MLP neurons of a small language model. Each row is named by its layer, matrix (gate and up: input weights) and neuron, and shows model dimensions 128-191. Each number is 128 + 32 x the weight over its row's rms, rounded and kept within 0 to 255. A neuron's up and down rows have the sign that makes its largest values positive.
After each neuron's rows, "fires in" lists the words (lower case) most often at its 100 highest values on Wikipedia text that the model never trained on.

L2.gate352 [155 143 163 151 132 171  83  98 148 179 150  89  99  99  94  86 114 152 178 114 144 135 127 188 162  16  97 106 123 120 161 152 126 118  84 137 199 120 146 161 102  98 143  97 106  64 121 114 165 110  74  99 155 156  49 180  96 115  79 116 109 151 174 133]
L2.up352 [195 129 136 125  62 156 130 142 154 110 171 107 136  90 103 166 143  93 112 145  73  89 108 126 127 131 109 105 105 162 112 148  78 136 122 162  87 125 104 150 180 114 130 121 128 163 114 130 109 167  97 145 118 174 162  58 120 172 124 133 141 177 120 185]
fires in: "of", "from", "de", "on"

L4.gate595 [153 141 157 148 187  88 151 118 111 114 140 111  60  79 140 172 122 194 116 126 131 113 143 182 150 107 143 128  66  74 115 100  69 127  84 116  72  86 121 139 145 166  71  74 107 117  73 117 180 109 148 230 104 161 119 169 122  84  58 113 131 111 145 143]
L4.up595 [141 143 102 189 225 124 135 112 150 156 101  66 139  92 147 196 135 112 202 125 133 119 144 162 101 183 131 173  87 122 128 135 112 144 110 125  83  84 102  76 111  79 117 157 128 157 135 135 138 104 145 181 109 143 118 150 126 127 153 135 128 105 108 168]
fires in: "by", "in", "years", "of", "as"

L2.gate637 [ 97 116 131 115 101  75 160 190 118 151 113 152 122 125  74 154 175 105 129 147  73 232 127 152  90 153 119 141 147 119 152 127 130 114 126 128 100 154 199 138 158  63  98 118 163 127  55  99 101 147 104  92  88 117 160 111 191 182 136  94 105 108  79 174]
L2.up637 [ 94 122 156 139 155 131  89 169 114 148 146 105 137 114 117 166 115 110  98 176 136 172 180 142 123 108 132 102 197 123 156 135 129 142 131 111 144  85 138 151 178 116 112 143 167 131  89 148  92 132 113 148 125 141 161 108 134 152 160 126 137 144 132 118]
fires in: "and", "stadium", "class"

L7.gate152 [189  71 113  88 108 172 161 138 128 126  50 139 101 123 127 122 129 156  77 129 156 157 144 174 151  80 121 178 125  98 154  89  66 208 144  93 161 110 143 140 107 111 109 139 107 127 176  94 108 172 170 143 123 118 164 154 169 135 139 141 122 149  91 141]
L7.up152 [167 177  91 113 175 146 103 185 184 156 101 188 121 133 139 129  90 163 108 156 157 113 153 168 125 103 129 157 135 133 158 118 149 161 159  90 169 116  85 127  98 156 103 163 170 112  71  99 101 140 116 118 130 107 194 137  77 153 126  99 144  96 181 131]
fires in: "is", "was", "were", "are", "be"

L7.gate439 [109 116  50 109 103 160 160 134 140 110 121  70 113 106 120 146 149  96 114 144  94 111 112 156 103 139  88 122 172 152 204 135 176 126 123  49 180 144 161 115  74  83 108 155 123 125 115 189 120 152 125  73 113  86 138 112 127 142 166  87  97  92 151 168]
L7.up439 [146 143 124 142 110  96 154 174 105 119 121 130 130  98 153 139  79  78 106  78 128  83 133 125 150 145 132  61 113  83 149  94 143 172 109 117 149 142  90 142  82 131 115 129 170 129 218  94 152 120 126 155  74 134 130 119 137 214 164 101 127  94 102 154]
fires in: "also", "never", "eventually", "first"

L2.gate151 [ 85  69 177 122 107 193 147 114 114 108 186 142 118  88 100 173 116  82 155 168 100  95 147 120 159  86  89  91 114 124  90 189 133 123 129 163 168  91 149 144  96 152 158 135 141  79 104  86 128 137 148 154 116 121  97 155 155  95 125 114  86 135 165 141]
L2.up151 [127 123 149  80  55  97 129 132 177  75 152 119 104 116 121 148 112 118 129  81 154 126 148 150 167 162  86 155 144 131 151 139  90 153 111 160 178 138 104 131 129 104 161  95 133 116 187 102 133 134 138  88 140 142 140 128  87  93 146 116 102 146  98 183]
fires in: "of", "love", "she", "women", "daughter", "children"

L4.gate322 [161 100 153  93 137  61  80 117 205  74 151 136 154 133 155 164 122 135  99 110 166 107 104 121 110 151 204 147 139 128 100 146 115 101  90 150 152  86 132 137 111 148 133  90 129 156  89 117 123  89 107  95 104 164 120  98 131 109  67  99 135 141 119 110]
L4.up322 [138 204 136  72 143 147 103 136 220 111 209  76 109 127 114 100 161 133 162 158 129 105 159 150 138 139 132 137 104 146 140 170 100 121  95 143 139 122 128  87  72  57 130 130 134 197 109 107 106 130 117 142 117 139 142  87 121 120 157 168 107 114 157 125]
fires in: "early", "late", "time", "first", "on", "of"

L2.gate547 [102 156 171 107 133 131 114 126 118 142 125 122  81 106 112 121 100 108  64 106 106 104 131 115 131 111 138 175 142  92  92 115  46 111  95 167 197 151  73 146 109 136 134  68  88 150 143 145 164 136  79 127 144 172 130 120  92 206  91 159 129  59 166 141]
L2.up547 [130  99 146 159  92  97 152 131 175 134 128 123 149 124  46 156 100  61 127 102 147 128 148  56 174 129 167 121 108 152 115 112 110  81 123 147 187 157 152 139 151 113 101 113 134 112 146  95 144  78 103 200  81 126 118 117 109 179 131 175 126 117 101 130]
fires in: "of", "no", "a"

L8.gate254 [ 76 107 150 138 151  79 100 127 140 132  83 133 100 106 164 154 121 115  96  81 115 119 140 182  81  96 152  66  97 163 120 124  96  76 158 102 110 175 157 149 143 184 134  53 107 156  92 116  91 126 151 113 140 146 115 116 112  97 109  87  93 114 119 119]
L8.up254 [ 87 163 102 170 188 177 136 114 136 133  85 124  96 188 184 129 139 157  73 176 117 167  97 167 121 136 109 132  90 158 106 133 162 132 131 175 167  92 162 126 108 131 130 158  98  72  90 114  72 150 134  99 103 107 108 107 105  76 133 214 113 103 125 120]
fires in: "i", "we", "you", "ve", "le"

L2.gate373 [112 154 135 142 114 129 149 127 123 138 106 164 187 147 177  94 132 208 101 135 152 138 105 208 124 120 172 168  92 129 150 136 106  76 123 157 119  95 129 150 147 132  75  86 140 120 119 118 163  82 103 187 136 102  82 161 141 114 100 104  85 133 168 173]
L2.up373 [138 158 114 183  76 177 115 132 111 123 162 150 181 158 236 146 127 122  71 111 159  66 137 157 104 129 187 156 137 171 160 144 141  81 106 134  94 173 152  86 130 132 130 127 120 109 163 121 153 130 134 128  93 134 125 152  76  75  72 129  77 111 159 125]
fires in: "that", "he", "they", "she", "we", "it"

L7.gate366 [ 95 183 126 131 134 116 131 124 136 125  77 125 157 137 103 151 114  95  97 136 128 135 120 152 145 176 112 113 114 153 128 190  91 110  88 147 169 120 121 126 196 105  67 151 143  81  63 108  99  80 190  91  92 171 116 150 155 155  43 100 162 156 133 115]
L7.up366 [134 162  65 151 112  65  83  90 155 146 142 109  81 119 116  94 137 166  79  81 146 146 170 102 107 109 109  61 154 136 147 116 174 161 137  94 139  74 109  94  83 146 108 130 134 140 142 109 134 139 105 121 125 174  87 118 195 152 108 110 180 149 170 130]
fires in: "on", "and", "national", "to"

L7.gate66 [169 188 123  98 127 153 133 112 162 118 151 119 102 103 149 168 124 140 178 173 159 203 128 155 136 146  73 168 149 110 125  98  91 111 117  58 108  79 111 156 114 132 119 124 167 108 132 103 147 136 147 107 143 144 111 154  85 141  51 140 172 113 105 145]
L7.up66 [105 204  76  67 137 132  78 111 155 195 114 142 165  94 115 121  93  77 139  91 131 177 164 138  85 148  75 150 142 190 106 164 137 159 119 183 162 100  94  92 130 151 137 122 170 111  83 104  50 141 137 129 151 147 134 125 158 127 134 118 147 120 103 157]
fires in: "as", "in", "with", "by", "including", "out"

L2.gate324 [101 109 117 133 117 128 121 193 149 137 111 149 121 130 122 182 148 138  91 116 110 144 101 100 127 134 152 161 146 128 142  52 116 107 123 116 103 124 102 150 108 102 105  99 127 130  96 125 192 136 129 127 145  99 112 143 166 133  89 122  86 135 156 156]
L2.up324 [122 103 114 150  93 191  89 139 190 114 122 149 103 151 109 177  84 119 150 139 153 155 156 151 146 120 105 109 171 122 134 123 120 135 122  98 149 115 149 114 146 156 179 180 171 131 130 124  95 149 130 103 151 103 114  53 127 163 104 137 123  74 106 139]
fires in: "and", "which", "have", "mostly"

L4.gate520 [145 126 147 129 128 111 152 148 115 107 120  96  94 159 191 116  69 183 103 109 130 166 176 163 131 133 123 162  76 141 125 135 118 170  56 131 160 113  79 134 127 124  57 126  88 133 120  42 134 170 123  76 149 152  72 157 152 108  54 120  54  92 125 183]
L4.up520 [132 127  96 193 147 103 119 191 152  84 183 130 124 145 112 139 133 131 131 138 122 137  94  73 108 127 144 142  98 140 116  72 146 154 117 142 117 163 110 127 176  91 139 167 133 120  74  96 120  96 135 117 142 170 127 189 166 107 136 112 150 179 107 185]
fires in: "is", "born", "was", "set", "at", "band"

L8.gate384 [166 141  95 107 153 107 170 134 138 135  79  74  55 102 132 142 106 124 128 137 166 179 183 108 167 149  96  65 192  83 141  87  44 119 101  69 189 121  98 134 141 113 178 138 110 113 131 111  73 147 104 134 136 161 133 173 116 127 131  93 148 127 105  87]
L8.up384 [132 150 103 141 123  71 163 140 160 147 143 121 141  60 177 142 129  72  93  96 164 103 105 114 148 139 128 119 155 168 190 168 131 131 125 124 120 123 145 147 211  99 177 114 125 122 150 128 125 128 157 101 131 124 153 113 128 142 172 101 127 163 143 100]
fires in: "more", "very", "as"

L2.gate169 [133 165 105 154 166 115 136  85 183 110  90 162 123  85 127 145 118 173 159 129 113 120  86 148  74 138 143 113 153 170  93 132  94  80  87 161 121 132  96 130  88 144 133  86 110 130 125 100 207  79 166 110 118 159 131 166 141  93 128 127 133 137 117  78]
L2.up169 [ 72 131 159 171  88 150 117 121 160 153 176 155 162 176 180 153 139 143 131 168 183 129 127 153  99 141 121 187 138 142 150 174 136 149 175 206 163 105 121 121 127 116 133 144 140 146  94 109 172 111  79 137 107 119 107 124  79 125 112 127 114 124 122 140]
fires in: "of", "on", "in", "among"

L2.gate111 [108 152 181 130 128 135 128  94  81 143 161 101  89 165 175 148 135 133 178 107 132 146 143 176 180 140 142 122 133 102 179 148 187 139 144 147 135 110 128 128  87 109 135 186 171 127  86 118 120 156 120 176  69  99 119 114 130 195 138  96 102 122 127 115]
L2.up111 [119 154 120 165 115 153 100 143 146 108 108  87  89 115 129 145 129 122  90 106  95 103 165 109 119  85 109 112 178 157 167 146 114 126 115  62 107  82 125 146 169 134 184  82  85 155 134 165 158 158 153 122 236 172 135 105  84 173  92  58 110 173 147 116]
fires in: "of", "all", "among"

L2.gate504 [ 76  92 176 155 137  73 157 103  90 112 152 113 112  62  69 195 149 143 162 154 105 160 127 108 135 138  90 129 115 103 146 152  84  83 118  70 144  77 109 136 117 136  79 141 159 110  97 150 150 107 114 109  79 120 108 173  99 111 114 147 135 123 111 175]
L2.up504 [121 156 160 184  92 149 126 138  84 146 108 100 104  97 114 123 153 113 119 123  96  87 165  85  93 124 207 186 150  75 116 177 115 102  87  60 152 126 138  77  94 119 158 109 138 165 184 137 160 143  95 115 149 112  84 140  87 123 163 168 141 119  93 121]
fires in: "of", "india", "in", "russia"

L2.gate299 [124 189  78 109 114 121 118 143 118 113 151 121 147 104 121 130 127 170 114 105 118 112 113 153 156 173 146 138 119 114 126 174  52 147 122  41 101 148  95 148 149 154  65 134 131 122 113 101 122 142 103 130 174 158  53 139 187 132 163 157 185  97  99 146]
L2.up299 [167  94 103 155 144 141 137 181 128 149 136 167 130 180 138 130 167  95 140 177 148 158 196  69 129  99  35 121 127 102  89 169 113 110  93 153 151 111 122 139 171 192 111 155 110  84 122 141 146 115 115 100 187 160 127 122 117  92 125  99 120 138  99 109]
fires in: "on", "under", "south"

L4.gate530 [104 125 156  94 170 133  95  66 150 188 152 122 170  62 174 201 140 154 132 127 100 129 112 169 197 142 120 192 139 102 129 118 123 136 152 146 116 100  92 133 102  90 121 104 156  78 126 127 127 147 131 110  79 129 115 141 116 144 130  91 142  97  68 173]
L4.up530 [139 137 107 153 118 111  96 175 114 114 169 136 133 118 142 171 169 143  92  99 119 114 108 100 120  94 170  73 131 147 168  61 164 132 131 148  75  96 135 135  91 112 166  51 131 147 141 125 137 156  85 165 173 135 152 172 113 101 149  97 133 125 123 133]
fires in: "of", "first", "among", "other", "with"

L4.gate23 [129 152 181 142 123  69 107 148  99 165  81 126 144  75 165 143 133 142 121 123 110 134  68 130 150 164 134 119 105  86 126  94 120  93 124  88 144 113 149 166 158 136  92 149 108 133 139  98 120 169 104 133 175  77 118 169 101 114 164 114 127  91  94 100]
L4.up23 [114 103 132  89 110 128 164  81 138 107  98  11  92 165 112  80 137  87  84 136 120 143 150 117 131 145 129 112  95 142 129 135 146 117 111  47 123 164 159 117 161 107 127  83 111 133 194 122 158 110 170  58 138 162  81 125 113  97 207 113  84 128 130 166]
fires in: "to", "most", "less", "known", "also", "more"

L2.gate236 [119 150 130  86 198 125 161  75 110  93 143  93 110 109 146 162 129 178 139 142 117 124 105 132 160 175  79 154  59  68 154 156  71 148 173 124 118 113  90 154 120 143  61  69 108 184 151 136 173 117 147 127  84 104 140 182 181 122 105 143 120  91 140 160]
L2.up236 [ 76 111  90  99 140 155 182  93 110 160  96 116 162 135 140 122  87 159 120 137 100  92  97  57 141 146 126 209 123 104 169 180 130 131 140 165 116 117 113  94 120 124  81 140  68 194 139 157 167 121 134  76 151  94  66 162 119 140 127 169 167  60 136 153]
fires in: "east", "south", "west", "north", "land"

L8.gate333 [186  87 142 185 168  99  69  70 164 109 124 115 131  76 125 153 119 143 145  85 158 118 104 160  96 123 109 109  97  59 172  84 140 151 125 102 176 117 115 108 140 132  65  81 158 152  97  89 109  87 100 137 162 118 136 133 190 127  99  74 150 121 173 154]
L8.up333 [152  71 147 148 137  79 124  86 122 152  57 123 114  90 109 129  84 153 124 146 140 114 109 153 147 121 145 130 123 177 155 132 164  72 154 107 179 160 120 123 167  29  97 115 137 155 126  58 105  54  99 132 125 113 111  39 191 100 109  92  96 138  93  97]
fires in: "with", "to", "under", "for", "in", "on"

L2.gate86 [136  62 108 105 125  92  95  87  88 127 135 171 139  95 133 129 132 164 188 171 196 133 118 161 179 169 128  91 111  51 136  75 129 140 163 177 156 157  79 153 110 132 137 150 131 121 174 140 208  90 154 149 103 141 128 142 152 152 109 108 119  65 149 126]
L2.up86 [122  99 115 200 159 138  91  93  95 123 145  89  64 195 119  88 110 138 145 119 160  87 148 109 118 148 124  94 200 103 133  43 132 201 159 139 149 146 128 143 143  57 188 116 145 120 141  91 148 149 126 142 105 124 158 101 150 139 103 140  91 122 146 108]
fires in: "over", "at", "in", "east", "about", "to"

L4.gate434 [ 79  89 194 119 133  70 150 177 144  98 142 141 107 149  72 144 113  98  99 154  46 147 150 124 161  87 107 124 102 131 114 194 139 108 111  95 107 116  99 149  39 186 145  91 152 135 110  88 131 131 105 105 142 126 178 125 120 160  79  89 112  55 104 138]
L4.up434 [170  47 138 115 129 192  91 104 106  73 147 111 134 124  35 139 119 116 160 126 131 114 121 112 141 123 178 129 107 105 123 163 109 126  90  88 149 143 123 115 129  93 110 161 114  87 133  54 113  80 116 109 102 157 150  93 129 167 123 115 157 178  81  63]
fires in: "of", "long", "since", "short", "even", "year"

L9.gate611 [ 93 115 103  87  70 121 115 176 137  92  98 168  74 118 154 122 212 187  82 132 167 111 150 146 129 160 160 140 115 137 144  78 125 148 131  97  28 109 188 137 129 154 110 147 127  86 138 124  77 161 186 184  87 112 172 103 148 118 107 145 101 112 152 115]
L9.up611 [190 146 132 113 154 140 152 114 141 145 124 180 147 131  99 198 144 153 178 143  84 102  85 134 110 116 156 126 155 146 141 108 181 132 145  74 121 114 140 104 134 116 110 137 212 106 115 114 135  77 181 184 101  92 184 106 148 116 125 170 149 138 157  84]
fires in: "2010", "2009", "2012", "2008", "2006", "2018"

L4.gate606 [169 158 112 208 132 128 172 169 100  80 122  85 118 111 162 177 115  96 159  92 135 145 145 106 129 129 137  85 105 143 116 166 156 130 123  49 123 108 192 172  86 104 123 139 126  79 182 103  87 157 110 119 108 110 139 113 118  86 175 117  62  66 121 173]
L4.up606 [113 145  89 175 135 137 179 147 113 150 110 199 148 154 167  89 123 155 130 113 181 146 105 135 108  89  97 160  93 136 161  94 106 126 162 183 148 148 146 119 149 118 120  94 124 183 119 181 194  92  90 142 125  56 126 141  98  82  88 179  56 140 128 143]
fires in: "he", "it", "they", "she"

L4.gate542 [142 133 149  72 111  95 151 132  83 152 130 135 100 118 160 166 100 102 203 168 152 104 128 183 147 153  83 114 120 100 130 118 199  87 153  93 145  73 110 119 187 114 111 145 124 118 122 184 122 165 113 152  93 124  87 166 138 141 197 152 182 149 140 130]
L4.up542 [132 132 135 118 106 103  97 138 138 147  66 115 128 133  88 151 127 146 108 102  74  98 117 162 179 163  97 107 134 145 125 160 165 145  82  71  84 104 129 108 156  94 190  54 148  83 131  85 138  89 115 113 140 111 112 113 145 124 121 119 208 104 163 128]
fires in: "and", "also", "eventually", "later", "by"

L9.gate502 [ 87  89 103 116 150 109 138 170 115 176 119 217 113 132 134 163 115 138 121  98  93 113  60 189 107 135 190 105 134  97 142  78  82 108 147 125 110 103 147 114 108 137  64 104 131 131 132 175 168 150 127 142 179 131 139 125 109  88 159 161  87  90 163 141]
L9.up502 [152  84 164 152 126 176 135 139 137 102  84 155 174  94 168 145  71 126 154 118 154 150 141  61 103 121 105  91 151 191 153 132 164 133 116 166 121 113 142 145  77 140 102 197  98 148 119 167 128 167 130  67 106 124 133  83 137 126  77 151  92  77 116 113]
fires in: "we", "they", "who", "i", "you"

L4.gate701 [104  47 151 138 112  98 106 116 132  99 110 178 132  69 163 146 110 154 176 174  71  92  99 148 208 140 151 137 109 105 108 114 145  88 146 150 122  97  68 126 126  72 119 123 124 104 142  89 143  76  58 111 121 140  92 150 170 103 156 152 118  88 170 120]
L4.up701 [124 153 164 132  80  92 135  81 100 153 169  95 204 144 100  83 155 140 129 125  96 138  93 120 135 113  78  68 127 157 122 135  87  56 114 135 128 107 166 124 151 191 169  95 100 139  79 140 123 119 117 145 154 165  89 159 108 104 112 177 158 175 140 157]
fires in: "at", "from", "by", "for", "against"

L9.gate450 [110 104 120 103 107 153  80 118 118 124  98  93 106 138 144 130  84 124  77 104  91 154 113 173  89  86  53 104 132  62 111  96 150 161 143 139  91  75 125 148 113 171 121 112  94 142 128 139 117 173 145 131  91  93  98 149 116 146  93 123 101  78  57 155]
L9.up450 [125 143 148 120 150 104  87 140 137 182 162 201  91  59 166  98 102 142  84  87 165 148 128 194 136  94 145  84 124  99 132 111 105 138 146 169 113 144 147 157 156 166 163 146 171 126 180  87 134 116 102 164 144 161 124 135 148 174 115 144  91 131  68 106]
fires in: "was", "is", "s", "been", "his"

L8.gate589 [138 132  91  81 111 174 144  96 147 120  98 252 161 120 145 136 110 170 107 158 136 118 138 111  57 128 148  78  80  97 134 111 103 170  56 117 136 122  98 124 138 105 126 126 116 119 113 143 156 100 111 134 128 103  87 145 175 107  70 156 137 103 155 103]
L8.up589 [172 137 117 103 110 145 142 168 144 111 138 120 136 146  99 159 110 200 140 101 117  98 132  61 106  99 154 101 167 114 147 109 104  98  76 154 137 128 153 114 113  79 146  96 111 154  33  69 165 157 146 136 102 155 133  78 187 107 103 158  82  99 133  85]
fires in: "on", "late", "upon", "first", "early"

L4.gate103 [177 122 143 149 147  85 123 133 175 135 106 127 136  90  54 142  79  97 166 113  91 108 187 159  94  96  86 189 105 111 110 135 106 130  91 118 119 143 133 146  92 153 196 134 197 164 129 112 154 110 145  88 133  51 126 168  71 190 117 123  87 102  79  91]
L4.up103 [131 149 121 178 144  99  71 127 178 164 131 107 102 143 105 136  95  86 153 101  85 114 141 175  80 155 128 133 134 172 116 109 189 139  67 195 100 128 155 110 145 111 105 160  94 108 103  93 141  93 147 129 131 137 109 110 138 172  99  83  58 180 147  93]
fires in: "such", "that", "what", "same", "s"

L2.gate665 [ 71  85 125  94 117 148 151  95  78 137 108 179 102  93 165 196 124 139 132 162 204  97 142 152 183 117  82  84 117 135 106  97 120 180 152 129 169 131  86 138 126 185 113 171 169 163 119  81 135 189 184 137  96  75 200 146 134  98  92  70 107 109  78 123]
L2.up665 [106 173 226 151 175 136 120 180 149 199 116 132  99 170 137 131 127  76 103 117 122 137  95 189 115 109 157 139 188 142 151 135 141  88 138 175 123 125 174  97  94 157 155 136 126  97 114 134  85 136 136 129 120  71 124 106 105 100 202 194 131 171 109 141]
fires in: "is", "was", "can"

L2.gate220 [120 121 157 153 158 106  90 118 171 100 187 126 144 121  72 143 164 138 136 135 136 114 133 115 142 136 116 129 124 101 106 120  73 126 170 129  58 104  73 139 147 107  98 198 126 151 138  48 155 148 134 137 161 163  92 112 163 126 190 141 117 152 142 140]
L2.up220 [ 93  98 135  92 118 151 100 109 100 122 111 161 101 109 119 164 114 150 146 133 188 136  96 171 157  60 118  83  81 123 184 107  92  54 110  87 146 143 117 141 158 141 118 125 129  85 172 109 200 134 121 128  99 155 143 108  81 120 128 139 161 178  92 120]
fires in: "to", "on", "from", "down", "up", "in"

L8.gate623 [130 160 118 135 117 163  96 148  85 160 181 156  63 152 114 124 108 109 153 108 169 199 147 134 113  40 156 164 120  73  95  86 103 149 111 131  74 158 155 169 121  97 140 162 164 132 134 160 164 118 190 152 124 121  98 106 111 127  70 155  49 120 150  92]
L8.up623 [138 134 126 137  67 125  72 138 136 111  79 197  86 164 127 101 108 113 140 111 111 181 135 113 111 116 106 163 113  71 116  83  95 147  75 175 143 164 127 143 129 134 163 164 168 226 157 111  85 119  94 112 126 102 115 121  79 128 128 184  94 170 119 142]
fires in: "it", "he", "who"

L9.gate517 [147 165 100 134  82 151 148  83 132 163 157  97  84  81 115 209 112 114 109  46 131 147 135  84 122  87 142 125  76  98 142 162  97 153 168  99 121 148 121 115 124 122 114 130  77  95 138 137 124  84 166  85 131 177 144  82 121 149  57 131 141  99 108 164]
L9.up517 [158 144 173 182 114 115  97  54 140 120 101 217 135  97 104 114  75 131 109 137 120 107 134 120 163  92 106  85  90  80 148 124 152 164 119 153 132  97  89 132 129 104  63  86  81 128 192 126  98 110  64  99 144 141 106 120 144 194  60 111 118 143 121 100]
fires in: "east", "north", "south", "west", "northeast", "right"

L8.gate441 [167 159 149 138 111 101  68  62 149 138  97 128 123 117 133 101  83 183 133 130 187 157  95 149 150 151 132  77 124  84 100  94 115 162 168 189 113 131  91 128 125  88 151 108 148 105 122 158 161  30  90  72  51 169  71 139 170 137 150 165  86 109 139 127]
L8.up441 [116  79 141 127  74 124 110  36 149  96 145 122 105 143 142 109  31 138 117 102 144  86 135 157 126 152 155 151 166 124  25 124  92 139  95 150  77 105 113 147 108  89  84 127 124 169 123 153 143  75 139 137 107 217 158 139 144  89  64 141 132  95 131 101]
fires in: "of", "over", "for", "spent", "at", "around"

L4.gate687 [149 137 167 109 127 137 146 117 168  86 106  91 112 115  79 105  72 130 171 135 147 106 185 172 148 116 147 174  89 121 167 158  92 147  93 122  76  84 111 152 101 141 127 164 134 142 145 168  97 100 110  98  95  86  47 151 136 179 142 154 128 147 112  71]
L4.up687 [141 112 124 130  97 127 180 130 124 125 112 111 129 124 104 146  90 124  89 138 109 184 198  87 107 168  90 142 120 103 115 156 150 180 100  47 124 163 118 152  86  67 116 155 161 161 140 188  89 130  79  94 150 149 112 152 123 120 152 125 130  72 116 112]
fires in: "in", "that", "since", "what"

L9.gate513 [ 97 102  72 124 144 130 116 102 133 114 137 166  78 126 161 149 185 159 134 146 126 137  84 177 127 121  83  93 135 125 101 136 146 118 161 188 112 106 116  96 102 119 152 140 150 126 122 168 178  69 143  95 119 139 138 149  67  56 140 146 115 119 148 135]
L9.up513 [111  81 116 116 126 155 107 137 151  77 142 138 117 134 122 117 122 115 175 123 118  96 146  91 126 172  71 148 148 164 167  82 154 118 129 138 106 128 140 151 154 110 114 114 119  54  78 208 138 185 142 125 129  80 160 164 109  86 162 147  74 134 138 103]
fires in: "in", "of", "to", "bacteriologist", "studied"

L7.gate697 [142 154 200 131 123  60  87 116 122 105 102 188 110  73  74 162 132 172 145 162 171 115 149 130 113 147 113  90  96  62  77 123  23  87  86  75 146 103 137 108 167 135 130 117 123 139 126 111 121  80  83 120 130 172 166 133 162 165 100 156 134 161 150 140]
L7.up697 [129 147 105 147 148 162  83  82 118 104 100  82  99 110 126 114 113 137 217  90 125 152 137 116 126 161 119 113 126 152  43 143 134 118 120  97 151 156 143 113 157 107  68 147 130 119  97 135 109 112 111 164 200 138  78 117 170 125 141 188 172 125 150  76]
fires in: "in", "of", "at"

L4.gate171 [154 164 162  97 108  81 149 120 161 125 135 125 120 181 100 165 106 122 114  56  99  90  95 143 157 112 166 138 122 129 154 159 163 110 121 125 116 154 129 147 127  94 130 141  85 153 124 166 220  90 135  81 117 120 108 113  97 112 191 102  98 192  73  57]
L4.up171 [ 96 123 110 119 149 165  79 132  89  95 242  90 124 176 158 121 132 136 123 205 126 165  99 131 135 207 182 131 127 148 133 127 101 113 127 119  92  81 188 103 137 175 152  93 129 176 182 167 130  77 151  99  97 130  57 138 100  94 115  93 141 179 148 113]
fires in: "of", "that", "on", "at", "along", "which"

L4.gate55 [189 100 134 122 168 106  98  94 179 200 119 121 148 115  91 179 125 124 159 159 141 137 146 151 154 134 122 147 117 120  84 107  95 121  87  87 127 116 103 141 117 158 123  79 147 126  64  59 157  96  96 125 125  98 118 205 130  57 151 144 126 180 120 116]
L4.up55 [115 136 101 165 120 165  78 111 188 139 121 167 146 137  96 164  88 149 166 111 156 162 109  86 151 149  83  96 111 162  61 127 177 148  71 199 137 145 114 144 134  78 144 160  97 144 124 125 119 126  54 176  97 160 126 172  87  78 129  75  89  81  50 133]
fires in: "under", "as", "by", "of", "from"

L9.gate285 [163 128 186 115 115 131 114  49 115  97 109  59 115 132  80  55  97 144 129 146 133 154 149 181 185  92  93 128 128  70  36  93  75  75 135 119 120  85 148 158 142  76 111 124  99 113 166 136 155 118 132 159  95 181 123 175 154 118 113 144 126  84 130  89]
L9.up285 [143 139  97  70 148  87 161 111 145 107 100 130 166 136 130 127  78 165 175 149 125 108  96 130 154 115 115  86 133  88 136 142 147  99 134 159 117 108  82 165 181 142 128 135  96 150 125 125 108  76  67 111  61 161 123 133 156 137 140 138  98 143 148 144]
fires in: "at", "to", "from", "of", "about", "and"

L9.gate163 [112  72 121 108 159 109  93 112 128  73 148 135 164 118 132 116 104 141  70 119 137 148 126 143 137  57 109 169 111 110 102 134 185 156 139 131 132 128 183 170 140 115  91 100 130 105  68 132 107 198  97 156 120  88 121 130 172 103 116 144  94 195 133  99]
L9.up163 [110 148 122 141 149 139 150 193 173 132 134 164 131 140 175 133 111 163 161  74 118 159 168 126 174 120 159 129 165 116 144  68 150  96 131 113 124 192 156 120  75  77 213 150 139 169 150 166 139  84 122  83 184 144 139 147  83  25 139 173  65 184  98 150]
fires in: "he", "she", "harrison"